MLP neurons of a small language model. Each row is named by its layer, matrix (gate and up: input weights) and neuron, and shows model dimensions 346-441. Each number is 200 + 20 x the weight over its row's rms, rounded and kept within 0 to 999. A neuron's up and down rows have the sign that makes its largest values positive.
A block is one neuron, or neurons of one layer that tend to fire together. After each block is what it responds to, as a language model described it from the Wikipedia text at the highest values.

L7.gate345,199,205,145,202,189,193,220,187,203,195,217,220,232,194,225,190,184,184,234,201,199,174,160,202,209,205,200,197,225,216,199,210,188,164,196,202,172,183,217,197,191,197,198,157,189,224,170,190,190,187,218,213,164,204,230,216,200,215,201,177,205,203,187,198,152,177,211,193,211,188,227,197,201,214,169,222,185,206,201,215,193,239,192,200,239,198,184,208,214,188,204,177,178,234,197,212
L7.up345,232,190,196,223,191,195,193,213,183,182,204,195,208,197,182,200,208,233,199,221,196,239,208,216,204,212,202,207,237,180,200,222,243,193,209,210,188,203,223,206,222,179,168,161,185,201,211,159,220,166,175,240,199,186,217,201,240,185,173,191,228,245,233,221,176,151,219,190,196,200,194,225,208,202,177,181,180,198,181,212,216,203,173,177,233,212,181,193,189,198,253,229,199,225,185,194
L7.gate632,193,206,156,236,179,187,237,183,201,187,235,167,203,184,219,195,197,194,208,176,201,168,164,218,170,214,197,223,247,193,224,182,215,198,188,226,207,184,231,172,214,227,185,201,221,227,206,201,200,198,203,224,204,210,188,191,193,202,219,193,222,205,191,211,191,165,220,184,236,242,189,208,185,255,204,176,200,213,211,197,208,215,198,198,189,175,215,226,198,170,228,189,188,196,220,212
L7.up632,208,211,167,224,186,171,203,191,214,212,224,217,217,206,189,172,199,233,184,185,187,176,171,225,178,240,177,190,229,192,199,218,217,209,178,179,189,218,250,166,213,212,172,200,217,233,192,213,193,217,204,203,189,216,230,175,202,190,175,204,209,181,210,193,185,224,184,209,209,219,236,221,215,208,189,181,217,194,190,184,186,204,196,145,165,191,178,205,202,242,234,191,176,224,197,206
L7.gate797,188,171,189,234,202,167,201,181,175,221,226,160,190,193,223,166,179,181,171,209,203,196,207,206,199,213,214,231,165,128,207,193,206,198,184,214,211,148,209,198,214,217,206,206,195,206,218,226,194,201,218,185,214,222,180,167,215,213,177,236,232,211,192,226,206,190,173,209,169,224,210,213,207,194,199,194,191,224,200,200,186,178,238,183,203,233,239,210,204,195,234,224,202,190,193,171
L7.up797,187,206,176,214,202,226,205,184,209,187,250,171,168,200,222,197,234,243,209,193,207,194,200,207,169,239,190,214,184,192,223,191,221,194,191,214,227,196,180,244,201,172,181,212,177,184,207,170,182,205,218,212,220,207,208,172,194,197,189,201,228,196,184,168,222,203,206,204,166,235,254,244,212,195,237,207,214,219,184,209,236,182,224,172,189,209,245,229,193,184,205,227,215,199,184,208
L7.gate855,199,190,201,207,184,208,174,167,160,168,193,165,203,213,209,212,213,172,251,202,183,154,184,183,201,188,200,207,192,212,183,231,188,197,177,211,209,170,234,204,173,219,184,218,215,210,203,200,207,206,192,225,215,219,199,201,221,203,238,205,158,176,169,194,210,200,199,205,240,208,195,180,207,185,205,219,219,210,190,230,163,201,168,192,211,190,211,158,186,175,199,194,220,195,210,187
L7.up855,187,191,214,187,186,213,181,242,201,198,195,221,160,240,201,177,229,189,220,208,203,195,224,179,218,157,203,194,256,189,216,195,198,189,167,170,208,161,196,188,200,204,188,206,227,182,233,190,219,195,197,189,200,209,199,191,222,213,195,198,220,188,197,182,178,195,191,203,202,177,193,183,208,200,206,196,193,197,170,186,163,176,211,203,156,223,205,217,208,190,197,213,254,209,202,212
L7.gate986,208,205,244,204,216,173,181,203,183,193,202,213,181,220,205,223,209,218,193,172,216,191,185,226,196,235,195,221,216,178,200,172,185,180,214,202,199,181,189,185,206,203,207,193,181,204,222,205,211,185,178,209,180,232,206,202,196,167,197,219,227,183,182,233,195,202,196,199,204,170,178,200,229,193,204,221,200,153,219,229,209,198,181,222,208,185,192,182,197,191,226,218,226,251,186,237
L7.up986,213,210,218,188,198,194,201,220,196,209,209,150,209,199,170,186,271,158,189,211,166,185,219,164,193,195,192,220,175,198,221,169,161,180,231,231,208,204,185,182,182,172,175,187,220,215,194,221,193,189,207,229,175,210,203,204,207,189,223,218,214,185,197,174,204,233,246,190,199,186,212,216,207,202,224,237,205,229,184,184,177,172,219,199,206,202,239,211,183,216,230,155,244,207,207,192
L7.gate996,190,202,226,198,206,175,207,167,195,203,210,212,223,217,198,167,193,188,214,190,195,209,192,239,241,207,159,190,190,210,246,209,187,217,204,168,217,214,222,198,213,219,170,209,189,200,176,185,230,226,223,191,173,206,191,181,194,216,185,224,207,196,188,238,197,186,160,204,179,235,232,197,195,175,154,205,207,213,201,204,208,181,242,176,172,196,207,114,195,234,204,193,202,188,195,222
L7.up996,188,215,177,211,210,210,205,165,206,204,208,208,172,213,160,215,219,207,185,175,188,211,216,197,192,214,224,202,212,184,224,228,204,178,230,179,220,225,182,202,190,221,228,183,210,209,197,234,212,215,177,194,216,238,238,228,219,191,158,198,226,195,225,207,214,190,201,230,183,181,203,180,210,184,164,181,206,226,206,207,201,208,193,166,241,198,228,174,228,208,212,204,186,184,197,193
L7.gate1058,263,178,194,197,235,216,190,211,177,244,213,197,179,195,196,187,204,207,196,208,205,211,200,223,225,213,171,187,211,183,253,173,198,167,216,174,181,168,197,201,227,247,174,222,152,185,184,210,183,229,220,232,177,239,189,226,184,181,187,206,232,191,170,201,214,191,187,202,192,204,215,200,201,196,169,224,175,208,224,184,187,191,188,198,149,183,209,199,177,185,209,209,223,173,216,182
L7.up1058,241,188,204,213,200,197,184,145,195,224,206,197,205,218,201,206,179,178,184,169,198,223,148,206,216,223,195,194,197,207,202,180,213,220,224,204,187,172,209,176,202,188,178,190,184,169,208,199,219,152,223,205,183,220,210,181,203,169,203,213,209,188,178,212,226,166,172,179,166,210,213,204,183,203,205,237,210,196,226,172,168,175,201,200,204,187,197,222,180,209,223,201,184,191,189,193
L7.gate1140,178,213,244,177,197,198,184,175,210,229,216,176,195,184,212,189,191,199,208,196,200,206,193,219,190,188,207,246,197,224,200,200,216,155,207,201,229,205,197,211,163,198,209,209,221,191,212,207,218,201,220,209,183,209,169,228,226,241,216,210,194,225,176,199,186,207,200,200,211,192,182,185,195,198,212,222,221,221,179,210,227,209,198,180,166,188,199,162,216,179,179,184,206,207,218,201
L7.up1140,195,190,223,164,190,194,183,176,177,236,180,181,210,215,192,192,205,202,196,196,182,197,193,182,245,178,214,185,212,200,194,224,173,175,199,198,203,200,193,230,172,157,198,200,207,205,166,200,201,238,179,189,193,187,196,173,193,182,175,203,239,177,176,177,213,219,210,190,216,204,209,203,189,174,194,213,193,227,210,187,183,152,214,199,177,135,200,178,146,192,243,198,183,198,220,229
Split-word initial consonants

L7.gate184,180,219,194,207,206,192,183,210,169,199,237,172,187,217,246,176,193,194,191,182,250,197,190,192,227,210,171,193,186,208,178,237,207,169,209,191,167,202,213,198,201,232,215,209,200,182,217,175,185,187,189,186,208,179,171,238,217,233,191,190,213,185,203,204,178,207,197,217,166,195,234,204,206,190,209,219,241,185,204,210,166,230,189,225,186,176,191,188,191,202,196,183,201,200,187,165
L7.up184,208,208,216,188,202,195,223,200,175,185,190,234,219,239,189,215,192,181,188,219,175,195,196,180,189,216,179,166,194,206,183,197,227,179,199,193,198,199,184,185,209,203,260,209,216,219,182,204,179,202,152,183,193,174,192,211,194,161,200,215,238,179,177,195,166,200,196,182,229,236,207,200,209,195,182,203,219,202,192,221,172,187,191,245,182,171,177,209,220,181,210,211,219,192,215,221
L7.gate240,172,188,214,175,205,201,177,217,200,203,182,199,191,212,212,204,199,177,180,201,199,169,200,207,147,213,209,177,227,209,159,221,225,186,221,207,184,190,203,174,214,229,165,234,224,228,210,206,209,194,212,223,152,211,163,196,215,204,225,201,208,201,193,206,191,233,249,200,173,188,229,211,199,226,172,181,204,195,189,194,214,181,248,211,211,222,200,221,181,178,175,236,204,201,154,196
L7.up240,194,246,232,216,219,239,194,246,203,212,201,211,230,205,231,199,192,208,201,196,215,201,201,220,236,177,160,216,218,205,192,192,218,170,181,215,197,195,164,207,208,177,199,165,202,194,232,196,227,250,220,183,213,166,160,173,210,172,198,208,186,255,189,187,201,208,184,220,210,186,206,196,206,196,197,201,158,187,233,167,211,194,221,205,196,190,232,174,200,197,183,232,173,213,237,222
L7.gate328,216,198,208,187,202,233,199,176,183,238,211,188,169,175,185,220,152,217,166,179,223,225,189,197,200,165,231,191,208,211,191,224,194,148,195,169,183,205,233,206,176,223,190,224,210,204,221,179,233,199,189,198,193,226,178,187,204,212,200,229,180,178,199,186,185,224,197,222,201,187,248,196,173,189,220,203,204,199,173,210,163,186,174,193,168,170,218,198,248,191,220,236,208,205,200,177
L7.up328,216,208,205,160,198,216,249,217,228,199,211,197,197,235,189,187,174,169,217,164,205,233,208,150,180,198,201,181,164,199,223,211,169,192,206,188,188,180,231,197,208,192,191,167,178,240,224,211,205,192,210,178,201,210,196,225,211,237,176,211,173,211,209,204,171,205,184,237,199,171,153,155,213,221,217,221,230,181,186,188,207,200,201,232,179,201,209,177,182,187,161,202,241,210,202,199
L7.gate480,224,209,167,244,192,231,185,234,186,187,219,229,177,221,193,221,214,169,172,209,244,168,205,238,235,190,204,168,218,213,205,205,200,194,221,212,222,226,189,177,201,205,209,200,193,209,167,204,202,186,190,199,199,204,178,170,185,181,238,225,247,194,170,199,197,202,207,210,218,197,178,212,200,217,218,211,193,214,191,243,198,235,190,205,226,208,197,205,239,217,203,237,192,161,202,211
L7.up480,179,222,178,208,204,189,229,215,220,187,197,228,202,253,172,226,197,176,202,208,194,196,186,214,186,189,171,209,212,187,206,181,223,177,205,252,226,204,208,188,228,227,194,189,221,221,227,212,209,210,160,219,221,226,208,165,191,173,212,211,207,230,153,230,203,233,178,211,187,192,200,210,196,229,196,266,208,197,198,245,188,184,233,172,209,190,200,178,213,197,205,184,201,195,222,212
L7.gate749,203,193,215,231,196,186,244,211,204,185,228,213,201,243,198,221,212,229,200,193,183,224,204,206,205,231,171,213,195,228,169,208,206,193,167,210,210,218,204,190,179,195,182,218,186,206,236,207,168,187,205,212,209,202,217,222,213,203,163,180,225,200,200,193,203,200,219,191,218,173,211,183,177,193,211,207,230,215,182,197,199,201,211,217,171,185,242,170,193,196,164,213,221,208,121,205
L7.up749,197,230,192,170,189,197,193,199,244,176,187,203,182,211,200,196,194,190,196,193,185,200,224,183,180,191,198,176,200,219,182,242,214,197,199,200,211,209,220,166,187,167,216,217,201,216,210,194,193,196,199,209,202,233,201,221,218,194,173,192,187,214,215,191,179,216,179,199,195,193,217,199,214,194,208,204,195,196,215,214,204,211,170,220,206,205,196,195,199,228,164,187,231,219,165,203
L7.gate978,168,202,192,211,168,189,206,166,217,223,228,193,165,160,191,213,163,173,174,198,191,193,210,230,211,203,230,204,226,225,164,207,187,205,174,226,179,216,247,247,198,229,204,171,198,217,200,214,220,206,194,188,144,182,203,193,205,189,206,193,217,183,226,202,185,176,232,175,207,202,213,225,223,217,203,195,270,184,199,180,136,220,206,190,186,228,192,224,193,223,220,195,224,205,214,197
L7.up978,190,208,183,184,207,206,226,189,191,232,212,170,190,177,183,226,206,190,188,195,196,166,200,236,206,191,222,187,221,227,176,204,198,221,199,194,187,179,212,238,201,179,180,159,220,218,213,219,212,223,211,192,176,179,219,199,194,196,203,189,208,213,229,217,185,185,231,175,200,191,176,213,194,174,189,198,253,153,208,182,147,204,238,195,185,216,184,199,204,189,204,202,218,192,170,194
L7.gate1007,216,192,191,208,221,188,163,211,167,200,228,201,211,214,216,186,189,193,147,202,225,191,197,200,222,128,206,174,234,175,232,185,173,161,187,164,208,168,211,205,182,199,185,224,196,187,216,180,225,201,180,193,180,237,205,219,204,198,184,245,201,209,197,242,182,218,159,216,171,203,198,178,224,200,209,210,176,194,215,213,213,197,205,225,215,218,198,200,209,211,205,213,188,235,196,195
L7.up1007,207,173,208,189,217,180,228,231,162,226,199,223,207,190,224,209,215,239,202,147,181,192,208,226,195,168,175,196,223,199,228,201,175,180,207,211,196,174,215,207,224,168,212,205,211,186,206,214,218,231,241,210,213,195,188,243,186,228,167,209,216,213,176,221,200,203,193,218,170,181,192,221,190,237,196,213,207,172,193,210,195,199,203,202,209,232,212,175,240,207,176,202,176,198,178,153
L7.gate1018,215,219,193,230,232,176,178,187,189,203,185,189,234,225,231,205,165,207,190,224,238,175,227,249,227,227,167,192,175,214,196,224,186,171,186,193,180,192,234,185,180,187,193,234,189,220,219,208,189,181,203,210,200,196,197,223,206,179,203,227,239,227,212,206,173,207,208,207,195,210,181,176,200,215,190,245,199,202,230,197,203,198,184,225,227,190,167,188,233,205,218,217,203,221,201,202
L7.up1018,188,210,211,205,198,184,159,192,153,227,212,203,203,192,191,236,158,209,215,190,251,202,188,198,188,178,171,193,215,186,216,211,172,218,239,203,184,222,198,205,180,209,169,205,172,201,219,182,207,189,192,191,217,250,186,186,206,203,176,209,183,183,203,218,216,211,219,207,214,224,212,218,204,226,205,204,182,187,240,159,162,187,177,219,230,186,211,157,218,200,204,216,177,174,190,185
De/No word beginnings

L3.gate68,207,234,156,212,206,231,191,231,186,193,189,191,183,203,194,190,193,197,184,245,241,199,189,239,195,228,208,209,190,209,224,189,179,195,199,218,184,206,196,228,176,193,209,226,244,244,187,171,197,192,170,215,161,212,195,202,219,189,195,192,243,175,187,189,191,182,227,222,185,165,186,182,198,187,198,188,186,199,202,229,179,189,170,190,180,198,215,193,233,210,168,233,212,162,193,218
L3.up68,203,199,172,218,183,199,184,181,204,200,196,185,177,189,213,185,174,218,192,186,194,186,188,201,201,217,183,165,159,225,237,212,179,165,215,214,221,184,224,224,189,163,213,195,179,147,191,202,236,172,207,198,223,211,204,180,190,178,197,204,193,226,223,220,191,196,199,190,165,183,245,169,263,212,194,181,206,193,180,198,165,163,228,205,205,168,188,229,221,192,193,203,235,212,211,215
L3.gate144,180,206,229,162,168,200,197,195,196,183,227,171,196,174,181,173,219,181,181,219,201,163,207,180,198,228,192,214,177,171,189,186,199,205,204,206,187,206,192,220,176,208,165,212,208,190,192,207,210,205,233,225,189,201,161,143,198,205,184,215,141,174,198,159,221,200,199,161,209,181,235,224,233,191,212,199,215,175,200,195,194,210,194,197,205,185,207,204,188,247,212,219,207,213,208,195
L3.up144,202,230,200,220,254,191,206,199,190,185,187,184,189,221,206,194,179,213,187,213,184,187,203,183,205,189,221,177,174,197,211,206,217,180,206,172,199,193,211,219,234,188,199,205,198,189,200,201,195,222,177,230,183,254,192,185,204,222,171,209,209,241,229,220,197,222,198,210,203,204,213,173,183,197,187,220,216,201,187,208,197,188,208,203,193,189,166,216,182,225,218,203,208,191,229,211
L3.gate633,191,215,135,198,214,230,228,190,232,236,188,193,191,206,201,199,259,208,180,191,201,181,198,160,177,186,185,205,191,220,186,171,227,199,216,221,198,170,188,221,242,180,201,214,225,181,185,174,196,204,174,202,223,216,227,207,196,223,183,205,200,225,173,260,191,196,212,174,179,214,196,183,194,177,199,212,194,209,186,182,212,211,195,164,177,209,201,179,199,193,221,227,207,206,198,188
L3.up633,161,206,211,227,210,247,227,208,204,199,215,209,178,186,190,201,235,209,163,189,193,206,193,215,196,209,192,186,211,158,196,192,208,206,185,227,198,184,231,204,238,162,255,195,223,221,192,165,246,173,168,233,210,202,199,192,244,225,175,243,236,174,188,191,145,179,201,206,171,203,169,174,187,187,211,199,205,185,149,168,147,215,204,203,219,219,220,191,204,164,208,178,189,203,214,170
L3.gate715,168,208,204,153,170,200,210,185,195,211,217,222,210,208,230,205,201,195,212,211,221,237,199,213,180,187,182,187,201,221,182,216,225,209,180,218,218,182,206,218,188,225,200,227,194,223,212,175,192,201,223,180,207,215,188,193,195,197,158,187,190,196,240,202,195,221,179,203,196,195,230,224,201,232,184,184,198,164,189,209,229,190,199,221,209,177,187,210,230,165,220,172,203,215,186,193
L3.up715,200,221,160,171,197,212,203,198,185,217,171,190,177,194,203,159,199,221,214,196,187,211,209,184,207,213,209,186,192,223,175,214,213,186,184,257,184,183,223,241,162,176,232,202,198,202,158,187,222,239,202,208,170,190,192,175,219,191,216,165,165,186,196,205,186,218,210,216,182,219,208,217,185,200,230,175,181,204,188,178,177,212,191,195,222,170,216,175,142,212,197,212,193,216,189,213
L3.gate838,218,172,220,242,220,185,235,199,177,200,215,190,187,236,189,225,173,219,208,210,221,175,189,196,165,192,234,172,218,195,179,201,223,206,183,186,191,206,187,183,183,199,172,165,203,205,211,185,221,195,175,191,210,235,175,205,183,210,176,236,198,192,201,206,232,186,197,185,176,197,186,190,199,183,176,218,224,192,209,223,172,216,224,202,227,196,146,178,175,209,172,214,216,206,168,204
L3.up838,184,183,224,248,179,194,234,198,170,202,203,171,175,192,200,199,206,225,175,206,181,209,194,227,199,190,188,182,186,228,219,196,197,223,228,221,214,176,175,208,203,248,213,204,213,197,199,183,208,205,197,203,186,204,187,212,228,165,194,189,240,203,215,198,163,221,180,223,205,198,202,188,183,217,211,204,238,196,201,184,207,187,212,225,215,189,182,175,230,216,221,223,148,228,181,215
L3.gate1029,222,210,214,221,221,230,216,209,190,194,201,230,202,183,172,204,183,223,202,193,218,199,221,193,191,229,158,218,205,178,190,217,203,216,227,202,185,188,196,214,231,208,222,179,204,198,223,210,183,208,195,197,188,210,205,185,210,175,171,176,240,228,163,204,227,201,197,200,215,208,178,178,199,179,193,244,200,175,170,230,194,214,210,221,242,205,188,190,219,205,208,239,233,205,220,167
L3.up1029,181,216,183,248,158,234,183,212,205,210,192,203,190,183,180,240,169,181,200,212,215,225,194,214,201,171,232,180,204,178,223,226,181,214,232,192,174,218,193,210,225,176,202,161,194,169,188,178,246,245,194,186,185,236,199,209,181,207,192,192,240,180,173,215,223,207,221,193,196,157,196,212,191,197,221,197,202,183,193,206,200,219,183,216,187,207,192,212,203,189,236,186,224,232,169,197
L3.gate1069,183,196,200,208,207,203,197,221,206,183,217,220,234,210,192,204,213,210,156,180,229,196,174,187,172,200,229,198,211,187,215,194,194,209,253,215,197,226,180,209,191,171,221,214,207,186,203,199,214,216,194,212,197,191,213,217,224,159,184,182,258,199,226,198,166,229,206,194,180,191,166,206,211,222,212,192,203,228,176,218,203,214,178,196,204,205,192,217,188,175,165,188,190,206,228,238
L3.up1069,198,213,213,182,215,181,194,211,209,180,188,206,225,202,200,210,177,219,211,213,197,199,183,167,185,220,243,220,166,213,219,169,176,189,217,196,208,182,173,213,225,197,190,185,199,158,180,220,206,233,174,224,205,219,189,204,218,211,213,177,183,209,228,195,211,183,183,201,207,199,199,185,192,218,204,213,174,220,218,256,199,170,234,193,172,191,200,202,219,197,155,195,211,183,203,225
L3.gate1139,216,185,195,189,221,237,206,157,208,221,219,143,191,212,234,203,220,222,204,205,194,225,242,201,226,193,176,173,205,186,222,205,182,194,224,220,196,216,199,225,227,224,225,186,207,240,184,226,216,202,222,208,206,158,161,198,223,221,206,194,177,184,212,212,227,235,224,198,190,201,177,156,207,187,205,218,243,190,217,213,189,219,191,220,240,199,181,204,190,170,238,191,199,178,193,227
L3.up1139,194,197,185,183,219,190,199,182,186,225,183,194,216,192,163,201,201,194,236,208,205,212,211,204,209,187,172,208,236,203,192,205,197,186,208,169,207,214,194,224,197,208,214,235,171,194,199,210,252,215,157,203,190,238,237,201,191,208,207,196,201,178,209,232,187,192,174,213,216,221,191,207,189,188,230,172,184,183,201,194,190,189,194,174,238,154,202,190,189,161,214,226,210,211,208,197
Split-word completions, esp. "Both"

L3.gate185,211,188,195,220,187,200,195,221,202,226,212,213,200,199,192,227,162,249,175,210,214,199,192,202,181,195,213,234,185,198,171,196,202,216,253,186,198,212,181,210,219,197,211,215,169,180,172,208,204,200,192,204,191,202,139,212,201,195,205,196,222,168,204,208,206,193,150,229,210,212,202,197,203,234,201,218,232,201,184,203,198,200,201,193,209,199,214,200,187,176,180,209,162,185,188,206
L3.up185,215,198,169,165,201,210,193,168,198,216,201,238,205,213,195,215,189,200,245,178,234,209,230,217,192,204,217,190,184,213,219,238,219,212,203,201,172,206,213,228,224,171,216,222,180,190,186,201,195,187,197,182,210,190,177,240,207,195,179,174,224,211,189,215,189,199,208,209,197,207,225,158,201,208,205,209,182,209,177,194,196,212,208,183,183,192,187,214,180,235,172,220,215,233,204,224
L3.gate561,196,229,194,217,191,201,195,203,207,200,166,179,219,239,184,191,212,210,172,169,213,210,168,220,195,177,191,193,198,230,194,221,199,173,206,151,191,179,207,172,185,210,209,205,193,179,182,160,185,204,203,251,175,191,251,206,177,195,235,211,171,192,240,215,168,194,199,194,211,178,200,238,237,202,156,210,183,177,203,240,191,176,192,182,184,206,207,169,169,195,169,240,157,180,213,199
L3.up561,200,192,229,217,200,216,224,207,187,198,205,236,205,211,191,200,218,197,174,183,179,224,200,194,187,171,214,164,195,232,206,224,205,206,185,179,198,195,203,165,182,187,195,184,187,225,174,244,184,205,194,228,221,180,242,203,230,151,259,218,166,195,200,194,230,194,185,190,205,184,199,198,224,203,162,199,204,219,202,194,158,196,181,211,219,220,173,191,200,175,173,247,199,202,228,214
L3.gate614,209,196,175,201,207,178,221,216,196,190,155,204,211,177,210,185,225,222,185,221,193,223,201,189,193,196,197,231,211,193,207,198,216,172,229,166,170,189,202,193,171,167,207,198,215,213,214,175,229,180,180,169,191,215,179,196,205,169,190,214,217,165,198,176,170,217,194,185,223,172,195,188,175,195,181,176,201,210,185,177,213,190,201,201,198,197,187,193,223,223,185,212,195,177,211,207
L3.up614,200,217,240,208,271,214,201,227,215,177,180,196,227,188,179,210,202,231,228,231,190,219,178,171,200,218,226,218,204,192,234,200,193,184,237,216,198,146,199,220,180,184,181,147,216,204,217,154,194,186,213,196,205,211,185,160,204,158,221,224,210,171,188,193,185,223,166,183,206,193,157,201,190,156,208,216,215,224,203,210,216,209,218,205,207,165,218,201,196,187,180,170,203,218,220,191
L3.gate738,165,184,171,207,193,192,185,204,172,208,193,172,211,251,234,233,168,205,218,189,190,188,208,134,222,153,172,185,163,193,175,158,215,201,205,204,212,179,206,145,200,202,187,188,214,198,227,170,201,166,155,208,200,176,194,165,193,215,225,180,237,231,192,197,216,159,168,199,227,189,220,193,202,200,198,199,217,191,220,171,191,191,193,183,237,218,205,176,197,193,230,230,209,232,181,205
L3.up738,231,221,193,216,181,237,184,198,191,220,183,193,177,211,168,203,208,177,219,179,220,210,220,215,209,168,199,198,230,181,173,186,186,223,181,198,143,175,171,192,212,198,189,192,179,215,188,224,192,187,188,204,203,212,184,210,231,187,201,165,203,204,167,224,235,233,246,176,196,193,207,204,196,205,217,194,172,184,194,198,194,196,213,227,198,171,178,184,242,176,183,204,218,214,213,183
L3.gate827,227,227,216,201,188,222,225,193,197,198,203,177,172,213,198,210,245,192,213,190,189,217,217,229,176,178,225,194,186,189,211,157,192,188,203,196,211,203,193,182,217,169,204,208,154,232,222,182,211,195,203,179,183,166,181,197,232,186,223,200,161,216,203,189,193,176,179,191,196,198,201,230,220,186,174,179,167,207,207,202,210,150,216,217,240,188,228,189,200,188,182,216,212,195,187,208
L3.up827,205,214,196,271,217,214,207,202,210,191,216,213,216,223,181,216,188,195,189,197,212,216,242,209,197,211,178,187,168,193,177,163,199,182,228,217,226,188,186,209,247,209,203,173,182,201,187,203,198,225,201,223,193,229,202,191,203,189,176,221,193,205,170,210,206,209,195,222,218,176,204,193,237,201,175,157,219,222,209,222,219,194,209,168,222,222,200,211,189,202,240,183,184,213,206,221
L3.gate937,202,234,211,215,208,189,185,203,217,192,232,192,218,221,164,231,225,211,176,186,196,234,214,203,189,175,233,215,174,166,197,208,201,235,164,199,208,201,222,218,227,177,212,205,154,169,232,208,196,219,214,208,177,231,180,211,175,169,233,235,227,177,194,202,200,218,201,169,206,212,192,209,175,229,187,178,198,221,191,245,198,198,194,180,187,224,172,220,210,223,211,184,185,178,197,225
L3.up937,207,181,194,209,190,199,190,206,186,194,181,230,174,196,183,193,191,187,214,218,246,212,221,199,188,221,189,204,201,226,173,230,202,225,159,179,204,184,184,191,219,178,181,172,143,240,207,200,173,167,203,217,153,190,181,211,204,184,194,204,212,211,240,217,223,221,184,186,203,203,166,213,169,224,215,202,182,226,170,195,201,207,204,168,201,224,183,169,184,195,211,207,191,189,141,181
L3.gate962,210,186,186,193,220,174,221,173,203,237,243,242,210,188,191,201,219,223,173,185,227,223,203,201,206,203,215,167,201,231,171,177,208,190,191,197,226,169,224,195,157,207,191,201,205,220,202,224,189,200,188,177,155,224,159,214,157,179,216,202,234,191,205,186,189,226,227,190,209,187,196,213,211,218,186,240,161,211,198,194,189,206,176,197,174,206,192,190,230,165,195,193,259,193,195,196
L3.up962,217,210,183,177,170,207,221,196,191,206,202,224,171,200,222,157,241,196,209,187,234,207,211,187,187,211,181,226,205,203,179,213,185,198,151,202,229,221,214,191,203,186,193,167,188,261,221,229,194,207,201,222,229,223,189,202,171,186,193,228,215,203,198,201,216,219,147,201,216,206,180,244,208,188,202,211,203,193,166,198,187,201,184,213,207,205,190,201,206,243,232,207,184,233,194,206
L3.gate1050,191,221,182,212,202,217,148,212,201,193,196,195,207,188,156,171,190,222,178,212,205,191,184,204,199,168,178,200,215,211,194,234,225,191,169,155,207,216,212,217,175,219,212,208,177,193,170,192,204,245,167,203,194,166,181,201,193,213,199,210,242,187,218,209,180,200,180,216,234,179,214,196,224,215,235,220,179,180,193,238,168,156,202,214,224,203,176,198,181,221,199,199,192,248,193,229
L3.up1050,206,215,179,212,188,176,195,170,199,204,230,173,204,213,214,186,212,182,157,240,197,238,227,173,195,205,181,216,240,191,217,221,194,230,208,220,199,199,216,183,223,209,227,182,208,189,195,159,226,194,204,188,165,186,195,204,189,209,195,153,192,194,217,221,200,172,162,208,185,201,228,226,238,169,264,199,232,191,218,243,226,213,230,196,181,251,194,207,185,216,237,201,223,160,202,196
Mid-word fragments after prefixes